{"vocab_size": 7966, "beta1": 0.9, "weight_decay": 0.12, "doc_mask": true}
MLP neurons of a small language model. Each row is named by its layer, matrix (gate and up: input weights) and neuron, and shows model dimensions 176-303. Each number is 500 + 25 x the weight over its row's rms, rounded and kept within 0 to 999. Numbers have three digits each. A neuron's up and down rows have the sign that makes its largest values positive.
A block is one neuron, or neurons of one layer that tend to fire together. Before each block is what it responds to, as a language model described it from the Wikipedia text at the highest values.

Description: Fires on the space token just before a day number or year following a month name in dates, as in "on April 25, 2015" and "in August 1974"; occasionally on other word pieces.
L9.gate20:497475537523521510497473467544485500473520515491465491472471502474485498540445515524483454510471500470488471516496499472510472493505481474538497507487455492480510494506485461506478495467476453505493451487540517536529542529458489477491504475519510471457511479488514489514485490507521460507483505502483464541504510481551507474526485512501562453476529493463508504547494489468492526473461
L9.up20:519528480526515477560545512520483474515463528508484529502493497481482518492490459524504496452523497508489506494489523495476477502527444562527484532470514506503522508521493503474491536477470489530458466441531507477527542482488521503481503492501512530478509541496513471546512511531531477462461460483556531523472530492493534518513487511512469461481480535459512513525529508505534496517514
L9.gate327:480465478486519502508482521495474493540471529487519518478490493474505459536512482507500515498448549471507497505537451472509496510501521581494501500528525542461461486493492459514517536519488506451464564525489533530493519509477477493500522495527485502503516453494486473476463532507526515470492478446484543521523512531497461497516490422518460492498503532491461506498490515492471515518518
L9.up327:473532487511512495547484533442520488495517507508462476478506503557511461532491478485507491471514486484448508490516499499545488487513524490503489492477500507476533506472513524513488537506522498504459477519515504496506463498504495530515504524494521483499454549514486492540504448511517531505514531523486477503496483517464482537520459551505477515527543572486504473452498472473477492473479

Description: Function words completing set frames, such as "There are/were", "one of", "son of", "consists of", "more than", also middle word-pieces after an initial H (Hil-ari, Hier-ath).
L2.gate49:465511490493514497516510470495489511495543462494545493512480425503541494482491481521504473511486470486484523488437520475477494499474514480494515482499560516480488501496513447484495461509496531508495506486495470504496455501503489499512529521527466516526485467502496504502539453522479470528504490525471464525494542503499493476494484453564530544498506516508507500488469521467459459528520
L2.up49:443501500508568485441486484499481530534540497548499478523484498475507492467461479480450516520507526523541498493527547491486486512496529490540544524487525582483486503484497482480537493493477483471504468529490499450464547493498477499483504501489520469521554485521491486526512481442492498507522478524500495459565553486509481529480502514508491453490484481493517492488491485523521523503476
L2.gate68:505475484456473513491481483501550499505518502528500501487527464486464505475537467495483509460488496454495469546499541518515499527440500444555506493544510506505475528494484507466490486506517509495458494495528534478497515465460513557515509479553503454513528499489491469505539537521459434461502483499464493483466536480512497479501493523494488522533480527505479490511484489473495512503523
L2.up68:518508503506467533517486500450485494465513468510473480474517514501486481497477466491476468520467550450495535476519478515454479502480509504566486496503509533483497485488525542493534542504508494503490488489487449463491472512496450497500470522518493491503503479511492516506501476527505493529513503470526505461516499484514542534477500475512508500501548493494535527474523480505516463496504
L2.gate102:532478521487477511496509538484481500480479461521512491487512501489503490540493474488505478517472502477486488515543515474502510496487445464490493438517489490463498476502504517478507458520483517487505481497490487514485519534464521550520513556512508507469529533493469511453508490530487525519512497514481540530493472488559453496468523548488501530470548484539524480510450494496501479534480
L2.up102:508471513467475496491506507466548493483457507491504489500482513499554494503503465492503471526480463481446493501524474542448495450486489519509495500543523511501503498461528537497524480551521538495509529487462526528485522519532528516476507521481488481507450475464486521480514519493461562521490483489524558502473533482501511466488474459496489472523501521467513496485527542559477484501507
L2.gate114:510512474524501507473495538489533512522518483492548490515514519491462513527502494467540529533525503471479525501503504506496558458462532535528525515540498501448470487482477523513519484504511452480468542502524517496502501496439504515482478491524465523509494507499535466568508523465448507494540544493485516485496519524521490516525507494472493535499483518485494529508505490520530516490486
L2.up114:474477503476480547506508515478514511478454511504500493477486482473508516491475524463511519507529516543496486470554538500477474542457563526523532523483474530508519564493525506544558482516500449525496533458492533528473536536498463519491551515517484534529527480482517453481513464483481513482517511489494523526546506499523515519510513515476476522506549511445498450537467496452521519508471
L2.gate153:519533526507478489518475529502503484508502485543484493494527561549512492526491503465514491535491490471483430549504463522468558493537463482480508512494455549548482517521511473500518474511499492481494471498522497484475539482485483542500555516493477488518448510501508511537518520511497485480481512503528498474516500490524428483459528535497523509505508467493522551505522503487496490470498
L2.up153:505529445511443514491504519500456548530485533529476516552483551544487468525503493489499487509480503536515517512543476510481503522526496505517485506529523478504565501538500502549496491505490522469519495512482520522501493475481469476530513494515502503469470483535522503466521499474544515486503495502525503502474490520499439508502467493485476516545521511477516491462517484472468488511481
L2.gate216:518508498499478525497550497443475507480497538460525483505505479520489451487461468498464490477485523513505515503538534475534515508528499519496526480534512485503481509533497486507508468463500498509525495539477508458490543501488477504494503477559491449497484498502506532452532542496483478520533552542544475497503510513495511517472515499540467487506438485557479504529526488494505497505449
L2.up216:491517546508525495508501538508455527537517488516437468540522490488508502468498520497438518486488468496480473478531526516527491520491493487497493480535481478485525528549469504458489519494486508465455489557487496535501505490519465501500513497520518490515463462443492531536493501493508518536505439489486537483537504515506499464500472512491548450517484493504450497506514508432493482506461
L2.gate239:509447542524443508498458480471485481483487472454526483531493477479477553530428509538520493467483486482497482469534458481469503510502526522512536491507491552472475518500505497507515487522500485555509511466503501496506490526504504510485558542486512513468482509503490469524494486483485485486535541501495492502476528537519497514506504528490494483535468501500527492516469488496475497503518
L2.up239:482484492494532498480504522506485504440528473516510451459460484523513506578512482524519538527514478538491478499527517509514479457530466515487522579544437543465503506499481451505518505497556506517528503457493511518512527490484481509480525475420521491497497511484503528533518470514505482486544496512509481512493519476496463486513522566492547456499522508504489521533500496509511513473487
L2.gate344:477487478502483515515520506540520489470543456500500442536493444520487527514529465498495500507507489478538465486496524481506504484488474486503508502552489505498466533556494539498496509513516497539498499506504521519473528489493534544518516508529496466510500516502504500484546517498520486509514562491487455494512506478498503516493536515525544536515511517500525504465501502480504491483455
L2.up344:498465502515504510499485528454490497516521506534494527499500508489485480507499540485484496503501508514478516483520485543487535474496505465457503496530483470498482527485542531478507544492482519544457461498526476501467503483458503493478458457474471528491470424483550500477519486512480500489533511476509508507484527469527490475516498543462506453461532513464503466500489509513481509490535

Description: Tokens that complete a set phrase: by after Succeeded/commissioned, ( before acronyms after organization names, as after known, or word-final pieces like Associ-ated, hidd-en.
L3.gate96:473495520492497525484493497485483476466514487509526509523489514515459502439516554502523513481501446464537500494542544515490468475459511517479501473464473513524524540475495505486519486512496539483495482522526527516545468459509500510488535497493477510508504511520508510540452467450531486562492473515487500535487512500511523490515494530505460483519513496525499498502570488530491495522518
L3.up96:462524542535471521467483488504489529531510477519505485480482474486505500538471497561474518521497458487493518466468497486463503489453493485497481502519537505487500450461534548516451503447462524505514474511465471494503500545497473486476537491508495517532468508517508517526507464488455435492490489493501505514529549534503462516490507499486536494477500557457518537467499485487527527517526
L3.gate245:472540488474510521478499480497518508522510497503506485527484516511504472522490522486508514537520492541506474513483489531457498456499478548485498504475539504507491476508508488510486534518528511494505536478495545489526482475538468479501515480494506539548502508544471540497471526518524488517506466513510502560476459509503533525523527481514464537481532485495462521529480527537496525512469
L3.up245:459474525462510548519494494512528483503522500535527532475508510485504528498480491509541500466488445543518502502468504482500538512525524530498477525527503495517485508476467566540485479509491479523512483474508518500491508512526500521531534495495498494506550497497497465512486491495542483481531524511497490595503526543456490454558460498448473475481469484432523515508499520495504514502515
L3.gate405:510489449479528518492518541499535516475453520508483476497489532494492510491552461525458471474477507512515514484487479468503504476476476523511507477501503506522463498492498533519487512501481541492489492550458512483509487513527500502543507533555487471489537508506507481482521489505505524481485461509469513482497500480479487509498481485461499516493454541512536541498469525473478560478486
L3.up405:496455517505494518520525486461510482463522485465502481497475519501483533498485476516486521514498491537525550480535527469483504511487552476501567483506474515552488479502509536425504516446517551479501494542509468486461534500494553492535518508528464537503517490500498514501505464532460523511497514544476491468498496461514496512517512534482530556482531557502536517522513494507543507460477
L3.gate414:484505523517496500468499538412504556507528498495509524494502509529550527460492480475503513487482529522534519484532488532441509522482484470543500538479537549521503466541514481469476486509510503564548514523486462509540484522529499521501532486479538494490470507524460505454483445539429491516517502484483530458504484515518498475528474516493477501566525476522503502452467499461544490510500
L3.up414:484513509473541506471484478463506519474494487516503489528547481511479512478470499527438520466521549494538527474483491537485474497459536489469473512472465454505486521503482499505442460467500492525537439486470515480561533509472554494509482520487490468548472505489490507510482491477511507511477515506481520479534548484506483481493508514453510471519533492511480504464501457532516501475490

Description: Fires on "of" right after quantity words like some, one, one example, as in some of the, one of the finest; also on the verb in "There was/are".
L3.gate29:486491446520482508452506513485469514485529497536470505516482477479464549505494510466493511496497508477526469483526519495526504486431497483517505483489483544477506525483532503509526458505508503506468523482538485517477540537471469509464559562545464551499500508493514462535493495469463489492502490514501483513478532483518508498477519479461484513435521531508526477470515490493469522514489
L3.up29:511506466500471511472492488499501558526497472491502476535550471506513565502484477513534516503536460481461514500508476522532513508468488496503514489508540526489490484496483523525483479532496504513498491466463494519486498437510551487479510524496542497459517513502525491467463505549473529531541498483468495490481500535471499480508505535474457548496523496473487479543523479504545480532480
L3.gate64:507477478508498515481487546501503546489474500539527502488515479483505495492518536481486488521440498515502487499495483486510521477462489476467570535531520524525505535503511496522527500477514510514492498477488539496502510542539499540497481463503473471519520473500491511524499537522561514475498487466460546515477537454488511500467504514516472507484470504466511485483482468507484506498480
L3.up64:498456487527499551551568508510489529485488493493540489530497505529461534504487505520497486481544448470519445502514461507504533474485482491465505491528485534490505512480496500506498468477499486507510516527501487531469523496533510555501476511517499459522540524472523482506530502496488506476488530480488490505538542463504497501507502504496491499502475518496521457548487497531559474493483
L3.gate284:531495515528480512494478510471516556483480494522492482543464516459495505456506486499520520529500476458466461462528501476506512482503478459514512485540522512515473490522489477504516439474538502528497525484517477558478506491480514469545523531504534472460474505529488527516523510499517491484539505471482472490484516480525491497485494493507479511476488521537536480493528512490498555565476
L3.up284:496502501472554488489532498512549523475492462493498502483517522501490519536465521506489528510512450524454475513503458528531526513450518453466495451503499488539471513480510530539533503452508526522493512490471507491534552490495546524517520487539495497521478492480526511508551504548523518520482484505499493537437474504474507486460465506488453509492500551480534486488497506504545496504451
L3.gate286:501490475520520492488499507472499517479492492515472519512488492507513560488462465516517507505528513494468482489508479503477527465501496490490506477524479550474519479479503454456512489536470520510529483473468525495493483522502485498524485534526484518502511498519492463522492493496494498450508509503488544508487512496505474511506535514514495561478555550486490479511486561483493454496462
L3.up286:535522532553490549485536469465477511494491513520478515467514488483489529518486478525485482458511494494526483522498510517500532489523480465488533503502451474478515460488475496548524511520535513503475480518543527515470514546517469534472503515495500474508499507533482450469515491466523484501522543487492490484471488501517500480505510539502448512507537546493548513474548480517505489496548

Description: Final or middle pieces that complete a split word, such as the a in opera, od in accommodate, and ary in revolutionary; also of after nouns like period, record, field.
L2.gate35:521491517505475477520485554509475527476501568510537491484492533480482501459532522490482545528525478493523502489527486480497477500458525484537517509526448488515534498490488489519491541509542481497492485482488499466523492473464511496536521540490463497469466517477547475494496465517500464481489506489493487460481515509518494468503482513479521497494514480461505516498484497470473511494479
L2.up35:495520556498461494503470487513492501514475494513539502457520466477533544564500506499490527484515457523469490440505466533507527549472530521522481518529453520526495522484513508489485463508476487551535495492505558486439472508501515498522472523511441483523510508489526476497502511491476502531496508506489511512492505527473496503483529513455508542543473500475499517532496471511482474474503
L2.gate39:489506532482469567478491511470494524541502506513481536519473514503509466470498488490447502488447487510516501499468489487555483506468563533526485489480491485489490490477504481452510499516447499468482488451519527528518460506500499504479510477498461498493543513517516441509489502476481483487542465541515514528513484490493491512501457491493453450506496510456467434527521468523474518474526
L2.up39:525522527518520475535484483533496482515499507526486476523500475538511494534506455461489527481492459507505499532516533524484505532507459519523515490521546505448531481499481492487484516493514509512473460503502517497486448525486525472569497506464546484458484511493471503489479523515512486466514525460517507513523486484493479520502497500508480511531467523530503531480521493475521540480452
L2.gate109:472530503489465523531536499467455537495491481498511480502487465458551555516525479482481543475531507519533507473518512523480474529478529471512500529497492550493535479474548508498491475531527514512511540461525478521498502501481479451495551482544486497485502498547477477521508508513583538486512495473509488512466521490481505462522484499446498485473528508518497503498508450461509546524482
L2.up109:492503499498451484468534575477485524476497509540482542503504479488516509491513549470484505478514429551483509493503535520480589503486485482492487529510499513540512504428501484501544499526503445505496446503497509493524452552501512476512510501543512550492533449481517491511493517508492539479538478481510438552519469495487483479522503530493454484467527547480486468509479502471505479507482
L2.gate177:493472492480508506511467539521464472458502487533477531538510490490522498507514451529559474490508504488511488511461514490455527447498498479473471538528466510510450481492528507492518502494501453508542498509475527517497496517516484504488517519493483509463508495541469527489464458493485502471498491522500497522503505512478500501459509525526477465488493481523481506514472505495545496516492
L2.up177:458498511494514522513461501499495484520513485509504500426485528539502485490511514483537499501485485522505532517483467525502505464510512517479457512518524482498499496510462571472478532519490512456497480480510486480503507508494493474525505519508499493524525522483480470530479488523530583474529451495491524533535441504491511470499484512500506497559506517495500545507415520551546484502513
L2.gate195:484541528513489523474448502492535481494513496539496508482523518468495529487506479533481493495453496504526537555497470503502535499491501523539477538545488507500500486506504515480490481470519492521515482445474512500507510515505507489503523514500512557516498516515486434505459482491536536495493525520492533536504474481504494508481498479490493507549500533432451496506476461467524482490511
L2.up195:476491493520500509492506481501505455538532500536482539497495523492500494478500466541500478480490456487490499483477526532460483518487538528508514496489539518505522479442497556451550499454513486552488455527509480502460493538477484444501492468523511507506524482501521502520512484517502512469525472505478503508471469483525574499510483485487507488478513497457447504488476498467511539465502
L2.gate212:499523474503488544500497481499521504544544488501502511486453506494563522550502518528498510508516470440532471487493471527497490512481453464484468453529478505511528491486462513525499474503551498451465530501480504504485532455528495512508503549519487496491548536484505462538502475506517481491516502475510517481447472505547495484473502514472504529566534533475499538455485513516519462507473
L2.up212:486494527527496531484495486501508526526550501543506525500494498528526520494487514526503474489462508529527516496452498492532545531509517498459476514529459535492552521457504497462443524514492498512490510495482508491511474534553490438499492468500539549554508483513509491481493466503473498561511445472506466496487493518481481443527492497527519506498509504485500483506473518514499497488511
L2.gate289:501462522521533474513525494505508489520545518482558521466474508496491504490522512508499481513497497479468494456509539519521483532459503533514469483487508499520480522458521555454476534501510494530503513518478452486482484526477481530493524520518502492528511504491534482535496513478464520506519508511488558499496515549506513508526528509468481510498493498501464499484499509484493504500502
L2.up289:470521488507536529514479513519503510456510520522521486481497530493511525551479528536485512483536459499491465503485511577526524563485514539496506521483505482554486517493519549464489472529493548530493509501492496545472503460531523485506517496511496529509536547525511489481491490474485488501519479500490470510498484464494524506546473502474496538490514539501529524531481507514493542501484
L2.gate390:479516528489480519520519505482447492527480487490500515531458495518457561511508505473517499521541527536512539505471470548491526536524471499489475514498456537459486499465437493498467512496472514488439442462541495499511490496488453485507533451505541458528504475506524441473471498494531504480475505480500514496526488518479506464479469464469501503535504479488516495501503492478515511475489
L2.up390:511494492525502494467532495467487523481510499495494502535502471500470507496510493510492508509512499528479534458520540497480546510495524495480494481474508493461521491537512466491555487490543498497535478515483520508516507523483466450501475445520552504528484476497491496547481458510519505502473490529477468501505514528528525488443506495522506466473536560505521540546476506446494499537486

Description: Space tokens before numbers in sports tables and match reports, e.g. "| 2 | 0", scorer lines, "November 8"; also mid-word pieces of rare names (Netany-ah-u, O-j-ibwe).
L2.gate60:530510518538496536497482525485483549500466505485499474525497469482490539519509478501468495466495505497486445539484499514570553521507507499497529457456488507458479512480503472515517446537454483484490521468523483542477539562500466512522538491503524519528533494571467487471479507480453488498543466562490501461526498488543496503524472468473502500497507489465512512505491489452518538452498
L2.up60:530482509527503465486476483487496530476515525527482521532513483532468554503555442497529484525506539506529526546530469471499495475506491450536496545494479526499491502509524541493485517474508508538542476470470512485496556490510475475496502457499518538505467498537546511524541521504492447495485506492518512523514521502487499513492509535529477476497484500478489512477436459481517520503493
L2.gate79:505454483490515557455514536534498523512456503512535483506460520506500513496510507471516484486524466478526500509516558506502473548510489537482546448453521498514499485482444525490507468516498502510523512508503483519488502449533494538522467482501478453507556497477452481502477518494491459494485521489492510525511476495464514501458522494517480534496497485509535499506498503460488496483497
L2.up79:464519496542532499513490546499520483531482497509429501552469489471518518507434542516517520479515464498486493511511533479572508522491459517486472513530504489504477513497483493495467483507512492493488487522521501549462467514503530480490509495502466506523513551482523497480492493464573522514532499470468450494503511493447531447509500483455455428505515489473479515490461489484535500477516
L2.gate152:476533507506545499504511466471519463508488461494502484512504485490543542505514485518483504456533505432461555526505504500508489491484450471509475483516531483486474515503492503527516443483533504505491493494509508544505516470501539525463483480470488487460543497455496516495499516506507571461557469511485501509502516537482518485469493513514492514466474488443511495583449515479497499481499
L2.up152:491523494453512500510492463456541523469538523504538506503506505520535500531496526486491477519496491496492477528500468565509500508494451533471529522502544553488481500478493527498468516497490518485494496514504498475490489492493521493497501488524546469493542506442487518527497491467548540456523503463513551524510536522464530501556458482471490532491520547501462516493513487490534525554502
L2.gate230:510531505525465506504486481541506482499506504530504539485522530507521460473486500530444504514516497531527459525498485529507477519506484531468464537521498518506500528494489498483512481521572445545507509489499445522509525513526461466530494477544554465484465480484422560521507510500462468482553501463461553508504509503514516483488493468502472495557504505495540466490512484519534519509540
L2.up230:444563485497519546529509515494495533496515502499509486521487498479500514474524501501515494550487490489463520488487476550446492491515445465516523522495501502489481486500489473492474500495523523538470508497490560498497540500503488505498478489464515513492531538496540572514494473520504506551503518454474470495551512524468489484488519556505462498495531518537511498502499507519506511521499
L2.gate231:491470510538519564494504496530509533525507508482507480516524523511523500494507534472474508486486496475504496468547549484527514505514504501503539523487474486526519477489494499511517497540471494498510476461496539517498486479452481533526464479477542483529482466478513491464485537509494508479489486549482516481530519473488492513513504536524481450497549506492490515534470470482510520469479
L2.up231:481494464466438558481496491510462501513528460518507491499519499493514521484451467520504477503497513510543500528532487475513490524482497499498517469494453514502525498447448498478507475499454494498500483450511529480474499464460521494478523489465502511492505533505515509483477516459531463487527474519471481520532484483463497507445489502465503492494473467477500468528516433475496474492511
L2.gate354:464508506530486488454451515507494528459458484531518511492530503478484508494533442481482480459508456514508470509484526507469484432499464492472511494538505497506537511530529493514468469513523494453497528508503507511520487462503500502502500544488497531489506544510460483542490520520521510491498540522502471507535521502456459510533500482528482477520482508519541493495510483500512499474494
L2.up354:493502556548508500507509469487469528546551486486495522573493419504527487517503494522488464515498528459500505502482530511512469525494470525536477510473498481504517475507514478459515489482515526482546494552488560494524507520535499495491452468479541484540524520555471516509472474513564467504549490475455497515500476503472469482526482475531490501503516521554484552455510512500558521506492
L2.gate437:500494481479495478498504514502521461468502459494501500489507484543517500534496453521502452500504528496484504490505490563462508506472492507473497523502527498469494556503482512528540458541517521498459536505499491512532515500548520524539531517506508523506471508508474526527541481507522505551479533495510507498477534502502457468485485506526469523503468516537484497488478503516493510487507
L2.up437:484506535512470521491459501509505536472463553475541512526484465478467505503504476498476489452488450501471522532446488462522496490491538498490490491536508492490450503451502494490488548498508463488517496458474510469479517528548499508504537512517484527472504507487484466500471458499493494485519525514532530522526483495493476494509502493526503546513503520492500480481530484562501486528500
L2.gate439:492507519486470495487497472457498521518520502514516502492534477502543529491517502476516500506514552473499531468498537517522530506495538514531502532524508502515460442523540498478474465530466491507499508501489533509521505447488488502513515511486521457456515519499495504540462490519496469553499505526524518479515490525484485488511498484483508546523477512501486529566503509497508505470470
L2.up439:478520538499491498539519502475490493448521543534511482543485498534527515479490501484522518466526483506459463555501509528516522524450500534460461488499500490501479488469463491471483463483466484513450544539519490489480483457535534507490492468478483511500473484542473520520481488453479515481461525546537529534505517521500473496525491481517545510502516499525495487534492491483480525463507

Description: Mostly " of" after quantity or part nouns (much of, end of, member of, Hall of) and hyphens inside codes (GPL-3.0, IL-6, F-15I), plus mid-word fragments.
L3.gate57:497466466536481511553524495539520478515471540478480493512504489502458443519520517507510552509500505480549474532497497494513474472508525500497515519508490495463524491488493481523513506514510493489491490552507490496474488520497540468484489473483503543469517534553497499497530526510484478491495488525514484504520450507539528529535531497486503515524504501481508529518511517520494536488523
L3.up57:515468478480534448477499500476481535525471499543496530470476498469528492458508517470433477562475554505524479469498523519483500502502490493504554525470528529530501528480503543459491510517466491490515504507456526518503502526519465511459459515515512477504491481526502493551515491493490493509463507459513479447480499471528527514466466538516501480500506483504508500494546536519479483489538
L3.gate124:516498524524502541496448536526461524522501449553491498510488480511493503559483517481509527511481527532462485525520552473505471485497533508515544503522480528510498492473533478494470461472506462496462502506502480507430524543509526536517497482476507548468503473532516485557452526483499514506533512481494492483463533515503513497492492499512532472472533518512500481478491493480475510499534
L3.up124:472485540538518504462448462502441519507452517477439463480512490482446497513527480520509485471483510485559468527478507517500501535510520506523520513500516503462520467485490448493517508525485504472499527455496452539519521485492515488511528514501495518490476499543519507491489492492506473490487497525473516496527515464540520524513489511515505514521489485533467523528480507516449491487498
L3.gate140:522516551496480527508522496466465492504528530536499491500535490523449478472497486479473507494551543481530522501508479517471533545531490483524520505487513534496486518476518486499499518510493523472509484502529548498470492486485450554552464473494502515472513508520486483526508495509542467461498487532459514500475574496485513503520532532492524527489493515500494456480524516492494531542498
L3.up140:520506504505525511491499491492499540551528526506468485475476510529510527462510511529432495530495544482461485456510528525484483462490475489530510461519500495501476493488495482499523505492519492445528516499470495513505516485518473493497492505479466491515521489502534452497427503483464477485490490478490538485512498508488521540486515479512469503434504468527506493517482507450513469503524
L3.gate143:531535543506513522458468504507495511479482525495464471522440528486498522527479474451515519489531534488494478475503478504509506520497472530520512470506504517495502536524488534547506461495521497538568514533495527502516478479508497485507537434515461483515483464532491506513488502515504510471565545539500508515523536472487498518513516515472503498495469496481488461478520486492531517471513
L3.up143:478537530488501477463477474517492514514485518490485534540472490491547507521509528479489456503511496493466479504504509499483523529460463476478520470510523551498499495431573465514466514474478498479498507538471483517452511506449497499516511469497513485504538504486524515505503466471459502471501504511493527508523470541538546499479485510537515510471464519483501514470482480513514497489497